{"hidden_size": 256, "norm": "layernorm", "qk_norm": false, "init": "normal", "init_std_down": 0.0276, "optimizer": "adamw", "learning_rate": 0.00132, "lr_head": 0.00705, "max_seq_len": 256}
MLP neurons of a small language model. Each row is named by its layer, matrix (up: input weights) and neuron, and shows model dimensions 0-255. Each number is 128 + 32 x the weight over its row's rms, rounded and kept within 0 to 255. Numbers have three digits each.
Before each neuron's rows, "fires on" lists the tokens most often at its 100 highest values on Wikipedia text that the model never trained on.

fires on: "il", "an", "in", "er", "r", "le"
L8.up73:117076097124177125119081133099159094137081130156121096109174190125137088143147137085162095184097129148100098141091103136141156104082115140105134172170116043151127157082138096184118199105091179133141137126123114131156119103110104106147127079087064195102094174107119153113132150118191089122102129181130095155099069114142161110113129088116078187156151130156118117103143190139130068156108105147155171100195150108165088058137122151099102125120123117149086108156139120054084097136157128118150131137173064110143175180176141142128108105135121174144161065115160175112097139157164153091127169109205107107098128157148151133192089110128061134164145197158121120174147054114113157163125150161115156145127121180102090100120086179158130116138136149178144165153102155191168139134150098

fires on: " H", " h", " f", "-P", "-f", " d"
L4.up296:144143146101119110157091187185144164152116139158189159124147114166152117136180121139126127126134128146102132162135129173131096118124166119130134117121158101143084065160091145105086088154118108112188123123151082132169109069126104092120134139120159090166080140157090092081175147138151154162077145127141092095153127076140114152125133175074117136168074115107138137111118159167123103099133129140087148066113157151131150083171145154148124066125150118125112208179184135097110170036159159107149149103167123097096110126101163104144120116142078146154129160085088123089119213144156091154150118217153136129197151115056161109155091181132139076140169130116096088112139104143103173078079141120148108158152117207181063117122068144117144128118053112146057109158107125050151093130119075

fires on: " and", "ed", "and", "if", " of", " And"
L6.up38:119090102140201149141116119134156175120130180110135181128111086172169147150091156060108073149154163157126107092114168144103179150116119155070130116110172048147140121110131072151134192098075134142134141076103124081101077093105094117100141188105090109126105067079161113119113173122135134123044119072126113149125088125159154092092121186100149188101132172157132121129133179107156130157140085160134089190128086114100136067112153127114155122115115112214106113098152095132117065158126135092121123051145041104131167113188120131146161138127171144097162111102089125120161149202135125064098091127137095087144165179133107162131117102142088148137158102116091114108101116090094084189119115105125115099103153090126137115148157161137125137163137059095212177116138151173122137094119142

fires on: "'s", " his", " also"
L5.up211:102126124091152110149138178101118182090120161154130182120140118099153078160224128100133110120098128169083131159184078187079179124149076069135071150119139048193158104147097134163106116129114194194122089109074110148143117133110157082095125153125104130120078181124119096096177115113168121163082163125149114131158090098133114094105091143109075103155141150144138171131164125109151121160131109118150144132169138077146168111134172100169151113129128088114144115075119117090100194114060134109087162098149111182161164151124118176154094096129233182169104122119159126085088158142173131099126110116152151147124131134121160114119096135153134133220120072108129118159127113122128100086126169125157087113103138144176164116069117192061113071111110045118155089111135156160109115154146134

fires on: "),", " \"M", ").", "\"", " \"", " \"D"
L3.up192:098188092145179142141114158165122146142056183158100125105127127093135123179150123108175076117187178150128062134123138124112148161164089095091185113121141065100176158143070199122143133122184223078088145178172163088118083099142133159128179154126129144112140099112105135120162150147083160151108138134144165154176117154169119107136134081112100092101151102121132221121146152143220122135153115145104135080101177100159113114156155105132150055176144112150113148100196101080109134122118092142155101116145132139144132156153120137128137138115125099095114132139125167133127144189127134067127066106160184129127132154151125109058160097200144121159130091125163178180125199153131126074097046106113120096115120173117095120084068162180085129131139086141131121131074141102122104115108106

fires on: " of", "'s", " can", " on", " did"
L6.up724:182128133110142091105049070106144165143135118130159117140122154078136103157138136097121105123150149150124125048043134166141163104083124115116082175122168086162131131138073107180137149129148169122128142076116168171152120073115191046135142149097170150122148168141176162106164153110137143168169160152134121144067083122143099096124255157102164160110170199161143143116142103150129168130151100114081120156107140084062155145142120143118123109159116098159086116084108078126077141170127134055092110069159111097149154116171109166124169117140215130117164150148168078107098141092100141128121077145103120182138169105132175113116099168141112152131125152119155150174127159129106108143146115203168074071152162117107137087132079127104132116123147150102138099137162129062124101104123074

fires on: ")", "°W", "s)", " m)", "5)", "]"
L2.up724:105167119122155152087134147128103135120102155119158122093149115115183068135141136143110132135132142084127069163156150072162193139090216123121140078127101134154123131160141106139143144101063122106122120096108119145112144029117147106119126135145144117177132173124136090093109131067083147133149139153116077158191105153141063139150136161133137169131132083150121190125105133161118124149137132169076125122164132161184088111194122099172163132050076126121093118051177130119078113149095155100132188117089175159069116106131148158099100193100165143156168145145170100103197136152188109110118112053136219079127100122163154152130105095127063072127146132139123136105078157147119141098145167160125120136074119098065084116082110118103126135148100100168064058105082122138173140129113151

fires on: "z", " W", " L", "s", " Un"
L4.up522:154109124072188130109157134117172117140130153142104102179135175098183106130062163133072119214104132149079074117153121198120122128144114150187138094160154106171147150151071109116098164148092129150156133111109163104134110149126178066123146094170136127148104133096096136106153118115231073097085166074068146107131164140116170130103133156140159181090126126137148114113124167105140108123166104152102200121089140115129157121169166100128119173128086116093091076204154091115113144158094139089149180105096159157101145072149123092100093122097044113145132096119167114076133155106199189194121073153103150132170124128101103161132127138118090136112123140176126106115145156106166144162146081127189152138116111142096164097190122117034129132134137095144119119176129188137133067151137094

fires on: "),", "\",", ")."
L3.up92:086145105118138169168099125183162110112068111149147083117171095134153097143118084139123130185129191127069102119146151180177116129145158136132101108127102147130132146127153178112143125113110215126136134138110158097152141097154045138095104153135115129116114103185167094086155140125105147169114142070113113143175062097161090101163121117073106118103152184131133139155187118092135191161134151157118107097077161163208191144134085109097106060145154116106137078127140149086059156069162127085188150140100137130134131125153126103071175151125184149100129137118103117142084101132072137108098101135190085147153114102131116130106160123197144092157117095111201164157114145105107101100114125124159153143131137140111107124072118091156113120105082077089160136150018083090202136086089162

fires on: " de", " Comp", " De", " Des", " Te", " des"
L4.up591:138153165094152121118101078141164135154138165101121160153145098126152112112131182135132137176114143118142081098125111145181058150074115081172136130104138083117140167207182141216138132193116150098166108133130135137172092132192085167153170104122078184127089116120082130087088123138138142113102147103100119150116123091174077137193116143164109194106168144101068133142138099078150082106116111135146132102095172098114173124112122180143115060151144155130093079132088101159124118153113175070116161093105102120158155071183148108142138109145119154146147135127125141142083153150057157172127148174147170076147146174120060116164127128144188085156145084110095187153127116071166084167125122151121097152109091134068072133092082140190114114160129095115058103134120173164103124107069089

fires on: "st", "-", "-st", "g", "ict", "-p"
L5.up86:153147111145116120156133110161086176128114139142163090144142152135116115122113116098083064108103156157093146121080147163125148214171095158145183099118130159082126077110114119093119138156108129168129105138115119101157091076169186109131138162087133137045104178124151121153141127116129148150086138128111080175065148103099057125117192179102100186116134197162093112104147189090126125143090123136166112162090125146109121108097186120050119112115132128138099148056110182084173180105215126160206167072134126115152129193127119110153136182096179049096104115173148092095079103105179110166180155109105132133129100128170156097171110135112145084144152160118128143186092138134072118103102085097176140088177108098134165132109109128124094109149120139110081127148137171126159173113161111

fires on: " of", " |", "ld", ";"
L3.up755:180052108151136122142108156142110145103098135056091121115108118129131111210151157160088101101173133139096112110144126182114119164163102136115110144163150138111130115118174139150136143126133185102153025106195190142115071133125126128141125132106103150137106108120150116159109111128135163136073135135192121109157122107154146089165143154071135172079116169180198126128130110094081098113120086121142133133111129151169123100104136096115154081143152129160093154141138105136128134083160157122071151113156097207187116039185150108147104118089147215151160158074105116159060103107164162153138050167177111147175098139102153118167121153134085067081111096146107142138110089092104117140155141098172170119116177162087196117115124113056072079152072102118117151139128145143179109153166102

fires on: "p", ",", "g", "sp", " ", "ff"
L6.up728:137142132133116110111076143150111126113103166132180106082102108131126123130141126119119118203139157133148115129098136109160102174128189139223164106123110133182104177170103149095097128107092149151190100105102151143136087064118046151139108120128174141088158111106181029116140157112118108083135160117127139164151142106156094155139136152155089070155139159113099193139112103080060044141107123185074112126074132123112100127119166172114149170093112166162114104070093093115129132127145191139105142134201160153138138165129115118147138105130111110113171152182105198126080146166106149097079158166188088081173096181144152135142136085128192114176139114087121160108114116088156159159119144089078094078105089143123147140090124122155071108149098134131194127149035128118160112112129156

fires on: " a", ":", " an", "K", " Language:", " is"
L3.up700:096141064151134140125112152128160111125107149200125142097074080107126076125185122135142062166147183150121111103121115174103177117110087152151119142113130143136129124106091131122157131156095187198102115101126144099105053098125107063085124119174125133110123153072099107131151159110103127142138174130142185095110148081181162120088127110172062118131134163077133162144164220141169115146130094167108133137105104096165104122112116081142170099098111106112128127158108076148080157131134173096113082051142156095134124111190147138182157116110159093073113191082134142118061122144089079054176157106178162140149132140118116092109082152127201118163109082147212156165121139097089120095112126131152119124176149131142112071117126136159107123108092196074162142175116121084095171083108154

fires on: "ap", "amb", "emb", " sett", "op", "ib"
L6.up706:173109139148139156134154121156107141126169138126180181158090213122130103099140085131098130093091183122095094134120192121116157118116144073163130182151140174116092129138146112061099134136118169151174125119123174156179109069138059053161117142146103145068170122053090083133098155134102151128164159145067110113145073056128151154132112157151129114070131114164131154105142160114176174098074152115108101169121112112108164153134085186158120104108141112164134171124065091096150174116116134096168092157124104118124195121123140109114167093108082201187067119073132108098128158125110147069189181129116157138156131159071193095154135174146106099140113192151138131098100100141055115119106186129123134058139091113130149095103142092094148072181121115163134117135137141149132143121118135

fires on: "u", "an", "r", "al", "ol", "il"
L5.up499:111140123165122073155063145130146130099117187169119108136142131193175118192105143135096141108157124134006147097095089142157096058178147076147101084144161162156136091137110121118123176103111129063117114117148120068123141171149107119127111070135109159107094124122088103124164149101148129145120099158123095169123112139149115106094069112083145196146153169127165167088117160108095108097162140131148105110128142120169141088172131162121206161117096134091084105238110166102105219121128123142131149104136144137090168143112128146166073107097068162123161091147150048109116124106090103170078092119166131119118147152099153167121139132104101138201123144127138134202103053142127107155092090162135198166148159184139183095086166133166124132122095143104135135169114155123122157133133106

fires on: "\n", " |", ";", " (m"
L2.up680:123138114167111151115142139149141118139101125147115118159091149024130069136113153155104048146131135037058091146097094126110208157138134108164182151142111096146143091143136099114148110078165167129133128126110198173082114127083172093163144129115126153128168130146170091162142105137163142164084167141099159114101109122116135138159163118088082108121145154116149091101153145076126053154105121107126089115134108167188133065208128138109182097167109107142201141171137123099086130162205169134092079142179197133134145160092134119098149125112107139156111136150156126126138150192144111061120145157145166134127144129099108123137087209150148103127085143076192144135086155078129089094117036171127106101118112142145174184102139093096136141131107091148136134187123113111141123100092181

fires on: " |", " la", " ;", ":", " La", " de"
L8.up670:119138080096131167138072079116166160187123127199111133106137147106143150126122154106108074172151111129138152157110160152114134158116194143096174113187141119122111102165085134161146135148122135105148115189147112174127107117083083170101107157117160172099121144095157087075193156068182152110102168128124116137063158133173140120097111124155116153136147128162146104141085109125085085131134103122122102114110115091125116104145176111099114024131136142094149151117082133123082115137161143151096071097156147203147142192178114154175108104087125119149120165088091078085064197115158104060098175180161145147108187132125136087130086145137083119168116198136133149134171168088152137153124114207109107085113103095141149067144081122128143138132165163054108088126067104107162170185118105

fires on: "b", "od", "B", "R"
L6.up751:141187130117131163103098177125142105126146093168105132114109150172135141118131132122105112169120149126113063177079112090138140141155196145150133159131089158139154133126110118096137167104161113085106112124150089160123117153141091131025127085119090122138228177168186126171095111117115156094143127120084125032121137142125125156135140134121156128082092135162164131070194189098185180160122135121169153116178131101148117128113166105213137120082108207110122136130103150108077086107173082095110129111165167085145131128054136131112110117114116105154118138122046050114103150158174121088130098115105156108116163104117113106134117089178112208167115145122127130123144141117072165125122220091164179104137096146117184136107180103094102141114090114119102089153075123106120130168099066

fires on: "-", " |", ":", "-l", " ch"
L6.up568:136182120115157165160101149102182143090058161173115186104138128122142129114152139139091137103105073161157096149081111134141136098120147078148128159110129153123188121162028170133102106116169074201164139105184100132139162102144108135177152172201081192099109123098145124101135126111092110127128144155180104127149096159132124127142100135128096236151168123139160180129135113146076147127097128121112123150118113179136113141100160119143062122179120132148106129093118159127089176092179119165097137139127168179150102140119090095133092042134139165195151141106111143075112135130108183114099147125104136136149145104098137109167103147115118120109140177134119127159110131113223128125160146246129072113088143164157122067113141121088144104128136088101111115110097160095122202087051099

fires on: " also", " and", " more", "ly"
L4.up440:081186117123163160103105194152107203152090181116151159108082135149094108141139108155139123089141116098147116209113133066131229130059140106164085155131144147111131110181104137168167095198071132117155090147125093080092132115149131123099125145141123206148177107126104114145131112126102130191124206128155169173137098112106151119117100083090094102119092127117126177117177105114142104131139092140146152151134128069147123165156094122171126123096088135132131157019144133120079125105140175125161119050126123119127192152169133133149179137115183199124105138126136143131157086162157078103140124058133146160121099148120165148147177170088128125157167076100133157129101121136090143082106168099139072119127093136084132066094095175108129117122088119138144094136159156090143136082106054

fires on: " at", " on", "p", " of", " in", ":"
L6.up447:132120136152110063169146062115179214126116143196130136100140108089104127137088150081185060130102164125088153084168193132080132138103122131160145177132115110106157085143150099137117088135094204109169096144133123100144144116159162141146140122119072113142117142087118138131128122097117114148166170110142083101183119097150103076141158129149129140155111229133142129134153093115127156114138085128144072092122158171132118124148129155119114056090145096090152159071111100158060144150101192087137143108159132157149195122151069161156141173123142100105188100128165107107108188139187191163136129178128107121180161123118167152176172123133117097162148169138133170150144125096127110121078101216094108069170122154148177137117113129135062153115122156129177151125098122119218188112117142

fires on: " Ch", " ch", "ok", "-l", "-h", "ks"
L2.up716:148150155124149149159131166121192147124106085107128132124113139137146110102176122117076153124080177126132115110147115198153153133153157103133148105054139159133138076120070174108136160120103156107120138083174152158138097128146146122138156138151138077094093089120153101076125148068095126099094129182099113132106050163147120145082175121127139151101130144138223171125143179112132161144138127134118163105081131169092111129152128155151125106124131147165117189080126098133149171050196139127160124105088148158118135109141102126151090128075117137179175117120093093125130161127068130085130073128108117092129138128035128187126168191213119139176134101098143097154067133130132083089147164106176150116090072081082079122164172219144125156126075117146069069099147157078132127095111067

fires on: " P", " V"
L2.up271:149146149116112146150128183151182121164118156187130141139157097097128092096141109119157111176101116168095063111123117173146084132155132095126100191140103080160114090161126174077090140163170198172182138076057115066134116120142124158121122132113114128127130170109089138128049097111063155125127109089090139100134141054184080221157127154133163182131149142161185175103137124105148185162156141191119144138118096142130137103152120148163052141156109149097097160154173119106081178148189095071160151063129158128154156139187067066096170123090113084101105164144129127124131120086131135116201140090183092106101089110077156163146137098179139093142124122125130164120126174116154105162158163133140088163120112132134145135143096108159150128164098112162151137133104134103152153176169070

fires on: "\"", "um", "'", "erm"
L2.up607:128175184134154131108072161112106106166142174106121130064131076149149109171121160109170173090125135108113068076149168147215138050111153082144145087087123131089138052115093116157079147103060129125195127126135145127127111140199110108153106152123160144154107119137095072109117124168094165149115117116087134139081149096134089115122112090116179194062147152147180125125083115160148142124104159165087099081156136133115136145127167139125166114148108156106143114167128143144121116124130075148124145138122168128137165121099110155164122160210155116170168088089135128109168137097122158111119108120074178127142214091094084139116121138110108084173041144135149155106191132130075106118126119153148138135072136154077142119130109091104116144175176107150103081202057087076134065188125107

fires on: "-", "-h", "-t", "-d", "-p", ":"
L4.up766:121078158123139159105104110145100163108117137198141113144107140131147102136153149166122102124149148153089098135151125151106100113119174136151231130109053147123109084106098167092153142125114106152150150144119122079090142135133186144066122074155140139075153111153137141111127125127116141128093161154185177178142106128148107140137166154116131136146053255113167093133124168091137090138107101194111152172098180204131115056102138166150134113132152182095138147103174157049105125116155138076073150096155132116164074092119093126157091138092139130088136147187126128115106135060178153132118150206113141143135146072126167086207136173159185117123150145085180149123151125105179116123119106137150093061101115150183156123086128151118120145149109103083089080157092089142174126136127119

fires on: " ===", "==", "===", "ed.", " ==", "e."
L8.up512:128129088146124156139119137117127180133122172172169145133122181122139152141052136061118109147104170151139142062109161108163128138076131160083172074164167127132226091137166132133137127129100109138118052134192103148183117061083154102093100119056165120102133121145083084098126148122138155131062115087089132103136183145159107141114107122141132133094139255102144083151098087113120132191107066126109129174068160152090100130130110085152133086108045111097173158121153104160149135149169173126109137138132143033145131090150090048107116125132145088149131150156143114081143119177121133106113096142139154117141099118147108123172135159114135128088074160118134178117124116089139120143140171122126166095125113126130210084199150132151136100105138112088131144165118137070137118159151079

fires on: " Ch", " L", " ch"
L6.up587:097072145132184133121089139147162112086141125114124078126132112202189125126166136111051140112122145131097130108138096119149157127135136120180139102117123106153131062115097149105098152183129135168161157118133134145134153149091108084111140134158115188120058094120148073118141145095119165165156133131049183131104090087138162148115126118103107111126083121137150194108111101167092093151181083114164103146135123135121044117148105158094192127163144105126094156171153116071124177114139110156166097083098213178170098177140083118096185122147102062177160123076099067138116141137163156064157161140141135113132120159129161204169146131141162079132108163107088124146140182073112088093110168130123096107137106121067178171124132123155166153215061100111101168101126148130140159122140066

fires on: "\n", ")", "°W", " m)", " details", "′"
L3.up574:085096160142197096093127152098114143152111157215191120102087116125106079111131158104162065134108169098067077157152065108164139086183131114167079132122145156170089094151149112105184162147108161165111127094067152081152116065148144158130118096120144150070138108137148131161118142170154149170132196109131123147132093145118092122169106050159094127132152137187094135069143160072180125139122125149080106185147176136131096128157143120141146157168082147143122131126156168132079156116130166124159126128117194070156139130130106106142090160059110131083117153169103079105151140131140129116183141103103129053103098104127125166151102129120129056142067167112170154117112133108084162092107087197103155084145152173086138152133132142118090125164089059096184118088072123116147113113078125

fires on: "g", "b", "\n", "k", "p", " G"
L6.up457:110124103168144133151115130099103195145182119098172061084119132121140114110092123119093103145141181149127089158148149110103148206136160141123163160151115096129069060132119065109184169101098121188136117071095139146125139070166145156059097113114149115116123108103146140208084119110119125090139141063157121120131146111099080157144153157120077144075117194105110135081169145042159087109156106161154073122092148144148129131136173130122184153084134093141173120135067124125091097118148167120126128140149132121121150149072102194134143132135096104126158177147095122121127222116164148137147112136165103128152131086100170169160133170112150074201091132151169137060143102102108124107085145103189056084134127152137153129205109143069129135145093143082167129096059134139093110138134169

fires on: "'s", " has", " had", "\n"
L4.up439:121099100113118167162100139102143157147104139158111080173145121140120053120106120128100098133106151103128113130152206123155186101098136142110161113125104118158121072137179085071140156100084156154124090078126141091141109071105165143135138084181190119114146140155110117112090114100140093118133123126110095133100073087110057114119142146123102099116121207091127121146212152117147070220173100159177144147140158135116165110212171165124153121130100141143112108170130112126132138092146132093119118109189228134095154122130070191125133124099099158127123086136094120087162117074182146049165132164147098186170142114100191152068138109156113138115071171096113159108124142106090135067110119132155150125143070152161168114116155140093108137142060077131153083081102142097129093176165152

fires on: " C", " Mc", " Te", " P", " K", " San"
L3.up595:150149102122158163119169173063191133144108177155107101063150159094172115130162144083105092141117120167161090137170177173143132124169062097156125173118106107173129120132093099068161141087071164142145142126155110159117131114132116151123114158147107177121130074120128177137153132122100126144104148145196143115073152103116082112146128151109112147115101155126157158096108117131172106190101098138138134200061210142073123059131134071120086113093111148125070134145151082104127198123166138003136177103087149145162119116180101128092104177042078089133151113085159153120129125168153093116101155151096157112149137111125126128150157081097160136168127140082124154108159130170145121082101107097177104160111095100126091066067101099161084143104142142133128142137110113121109077163068131

fires on: " ", " =", ")", " m)", "°W"
L3.up721:133166172131159169153123148094135158094043130167131122066157139093133082160165140135093129148044105052087091137172097123149127105119139114118101140163156129138188131139076131146155119167124138169200062096127146112078099089142104112136130121105081187109113146134134153081121134160101169181079123035168155098157149113149120137186142084074103195139123061169117136092171108135122100112157148195064112131154122150169163083187100116099143116144128131123156160077107129067096142107183131128109171132108183149112073135093159120119078091114139201122137123142145201148152129128169130082124092109131166118150123158122138108152124125055086051107147104120127124103135144116114080129133143152100142124080148157093148166094113119109170175160116090118144137121077111083146146098111050

fires on: "==", " career==", " ==", "|---|---|---|", "ography==", "|---|---|---|---|---|"
L6.up340:154029130155172133157134137182123136137155130099130158123110162144177127120160137074097146158097174163110128121146104170111131128134147102057080117106099145137153080134150195114130152088105155170092112170168074081162089090187125157155134104164146138126179121102109154127140162150154102169117102149097142114050110068152096136163126140045140185156139123153107112140070130078134125108129117136168108147085115096131130129128165093170135111121067142142102066189157117087116128157165170123116140140140146104139140118148141084111112177149146108212183102122095106161100150129122113178157101143144149110145104135107157159172133137050159175183114190039078205141132101022132119200129126139132134134140122124134201073180154127143139133131103122092116097160140123168091155098116118

fires on: "z", "v", "m", " Zh", "g", " L"
L4.up211:114100162172111127134117137109135135082132158163109137138115087153108127106141105205165063103135129193118134108106124176161123134152121145168096111056155124136175122117059175063190147174071155109133128151108100113099135117154140098146154119133106107141040124109124093145152135151144148115150162109120121147174235111142174181141072114105093137135191100214141107103169125081070217140104136101116108088127143155149147131125146090132204168141119142150109163143160121144090163152112152148180119038154124160133141103137119122144101117142111086174133137119186133062148165103181146152070134110135109153116089059156132108144170128104122094120150155184132119116117126147162088099156096101135156146103150111078190134166127111171129164178102116104124111142148165090216073156125078

fires on: " he", " Party", " when", " League", " whether"
L6.up615:093162162129117141159149187061173102144112129179183164147107182136158079121129141072196120198153174098159139087143171162158159070124073106137203098138094127132130131145103133066143102128129176152150126159186109168162137107104129119128112151113110180125065138130122158086149123116122115161121101149160148167153131089153122021126104097164128096109072098130077086149111176122118074173105125142117110085069137136163157148123092176128176168080089106115113133163111141104143089147096163090127138191133148151144173164139125094097097177118135107121186171158175094155071141138077108138162137140168183128118098183144167086075089169067142103095100103182153143150127136110096136064084049155140123131069113140087131120096146136120133141107106135102121142101112134104174143159088152

fires on: "o", "os", "um", "am", "s", "z"
L5.up221:120176085149113154123116101163133145126084141121122142108120222186139108142100128134094112141055185096181166121103053127201082073077154125181083141088177143149126158139101135160122165139084148194149143115091095074137081117137099167133074118118149143082123102175162147154172128106103153139083176066095091165120116105133070134124176141125150112143127119136161136151175147127168082132145165175055100139163128066127147098140119120101127154127109160131071125169104094155125191129197114094107118129130160173168120135115107132125146090143083136178148086104148132059194092104091141131149139042148123077109128125093076132133140150122155122061110120162123089102189084120139081146105098175138147086115132143131114151092119097098152094140073104112155103109174061141169152117097091

fires on: "k", " |"
L4.up30:067103090127146078162114124164124148081121148094093199131071192176150133187160161137081105089161152192117104091131146180130140186168212103151107080174098102175192106084149121153122134129101181128156117116140123152144123152170162121128118147116091150089109138166108126072191116133130182120111190157083083119120092150191155119110161122119081134126096107105159059135088105108184103101101122111144106132147116156134130136126071112117176120141145061145129158137131093121135115074076136110084105109174115203154137125136076159139127082117126095130126129081088056079110125119143185145199133194123158111120087089072127088167145155121126153100129143153116115138150085154126126163189146103174114114134079073119137099065099171123095108150109119129082096153086171154142137069129119

fires on: " f", " P", " p", " F", " imp"
L3.up169:161106172155165142107134152195095211121095162149096142084135099140143095190119128117158124140098148169054144153133160149126128098183092116182161107154173127152079094149090094158129134135108115069180116118146113095144117080164154121127119167109148135124092143098102126135145130119106134111122117108085133157116065103148103139220146156120160183165095112141084162089144122119129147068108147158073153108128158105187084136172189118151127109129120145133113155131122124145137202140188133142120093132083174102154155142174091097119129059080063130069176188110130129080149182068147135159164148121105157096117137100123125038168140151133139128151194127132103139142191104179108132077140113096155153148097071186142107090149112153091052120115114153112123064169101164095148080095092113

fires on: "p", "ap", "op", "rop", "–1", "ep"
L6.up385:099156136147174181155173116188103186082154196105205123144149141109130103091057119129170118130129149120083111102156157166134119129117177111136106089148161145145133150106132149073159191143125097157220100101149166162121074132175081146128132176092132159099147074116123125122097157160113148152121131146127099155128111095164139123164136115112064173127093118074138156109144163097152122119037138122114136157095183132148129145123123128114130154083097112168151130102152114095148152118126161108124149181179081148106126057109117147158087112099115164084170150090156121137136204126159086108134132097138148111207105115101144082085141111105133096162148107147104142140162130082090114145090157110169052057113103163180209088196128134142115137143074171134122170188082176123133133080195107

fires on: " d", " V", " f", "end", " Ch"
L8.up24:189156135143124165102046141128135176167142107185125132119172135191116164125148139100160079126124125140080137137128139121093118115188125164138129072170133101110087071146097144101174172128113113168139110094102124095150127108149170091098133150144145068132108088137153092115108149139097160109149124158130084131088121074134125082174180167090116198148108096125104197114116158128154101126110124162122060119097098146118114145153083166094111142108129148128161132213143104152137156082140123150121095135146174103110170129160136116089190089174101140123078098080142101138130169088178051123170100069125229127160078130090207134170095088060125120106078139171144128159141179132073167072098117120153065131109115185137187099146139106168101147128110119086121128143078158103154099147153088

fires on: "ing", " of", "if", " from", " on", "iving"
L3.up746:133098159131113121126125161167094167160156159123123114015113074161097106149136104118144144129185132126111053121125112084093148183127116087092122141141136075074129130134083081129139126156125135117084097139131145114172110085111155114102137095164119162154100092101134077103074116143139100165118155118046115129166109142137107114088129124162070159147112172148088116130155177171102135133154179158180130182097107142131137149084150098141097133155111143173079117106165130128137166116178181082144124130113102151123162078175193131152179095106190141109143131073161163112147143128090157081110145154144167139136116160150167128138140106161068119143141133134122152129104158022059098145108212160101152104057138162133115121135081128145097141196154156150194057190138150146104120053075125

fires on: " P", " M"
L3.up361:094097107101096145111114169143138146140152126158134119057125124133121109109149143091143097136087147173073088089105155181097115171200111020098137165114099090138152101146112083128130132119062184128115188128146143156054133069150111138087139167107129137120124127132159105131140088152095188132152136100155149109153047080130081110151083110109108164083141154157185146095110124103167162103140109181113148120110149168125089124143137117062104088116093171102095151125191065071151186086131159083143174112178100120122160171152132168088111089108117110106093135112104058109134150160211100108166151109106100176143104122109166102138177098145114070104157154122065118124177133094111137063135157117193146099131108131164120136140118178119071122136115123137166091108089147075147060139096131

fires on: "s", "es", "ed", "os", "its", "ens"
L5.up57:164155096097160164162152173164179164117114116143133126142135153157127120107147139132093145116119178159088152139190060129134135081118071103150130116085143091136107164122105109045101121121101162129135106153081137102134088142138161093174135119082072136084113135133072112132083151126109166099119145102071109129142098120125105086151107114111131134149117117100109189060135160073089119100100104159065128166188161161123116159152143156216137101227130131125119117146121127189135146146130121104151125159156127150158167160124142100180171056067048116150124097093124122081106085151149134178213107127146104085107122127154060140169076167165131126148138094084109145153075100121080167108134124104121169082124096171115137114168179112137118171133058153099150118187119087113217143090130112

fires on: "\n", " had", " d", "l", " h"
L8.up544:185147123140133180145125119115142160173078129206138146160158127168161132101184141067157137169071165098140085141166108096134190112138151163100130098130108137148115048105127125012105109104120084173105125166129099098116126089132175122138106102156176170125130115116099139126121184174122152098110143118185115187166115076135060129164129102090100148141121155082165126140089131099149110150153190151107048134140123110095063129094166134103134128124131172096079117123155192183117115138134165127127150085213187104102100090136161096124116072145102177167126174151112035081145128137135148187157100098131120102142143171117124165147169136160052086148165158152173151120144124122114127135117150192127092161134099120173158127134169129114156113151102093087158099132115103068112134141166112

fires on: ";", " |", "S", ":", " "
L5.up455:118151134159130176146099112153117116099111187157116108068092139102138108143198124149219118157111165167120075117086177024146101077140127117179158128087153145170149154140098060165091135114097072162148114134136112135119160117129130129148144097085116119108139071147158108120138158092124121184129162143135132120151154104112121163152151154145100165129092143127112169103117139125163181148116169140126095156123183132150150133143197108152139122132130039142114130109164130166125125110139097124144116119113090164133195069106060073114117053076149115158177182131106113123177172101154159149147156098169147160168082075124090143160138153113085128163099165104124120101115123112138087123136142175068080099145158236172156154166126113101131120101104087127129085210153156075115189076131170

fires on: " is", "\n", " a", " were", " was", " |"
L6.up167:103128093193103087109131128164120151100154176135163127120134122128139102138159164150115133132097106117091117122144128228109141112085108139165075172141120100120060152124141127171097135155152164115096147118092152147147100116105121165054096151092100105113166137154102050070151150118099093179128172110112122142119148062122096140139151157159133107171098101099082174099083141167188048096113125102139115103083054088146204112120107108140105119173047106129175102103130109144128110140195194152117125103174203147179148136105136123152158111111123101085148139094153163105135132137116126143113200113120082123095090113084144102120075173129166108115088135113182203112103117096117090151074133115140151080065126142192071149129145105132093124109102108080177171126115122087167189076120130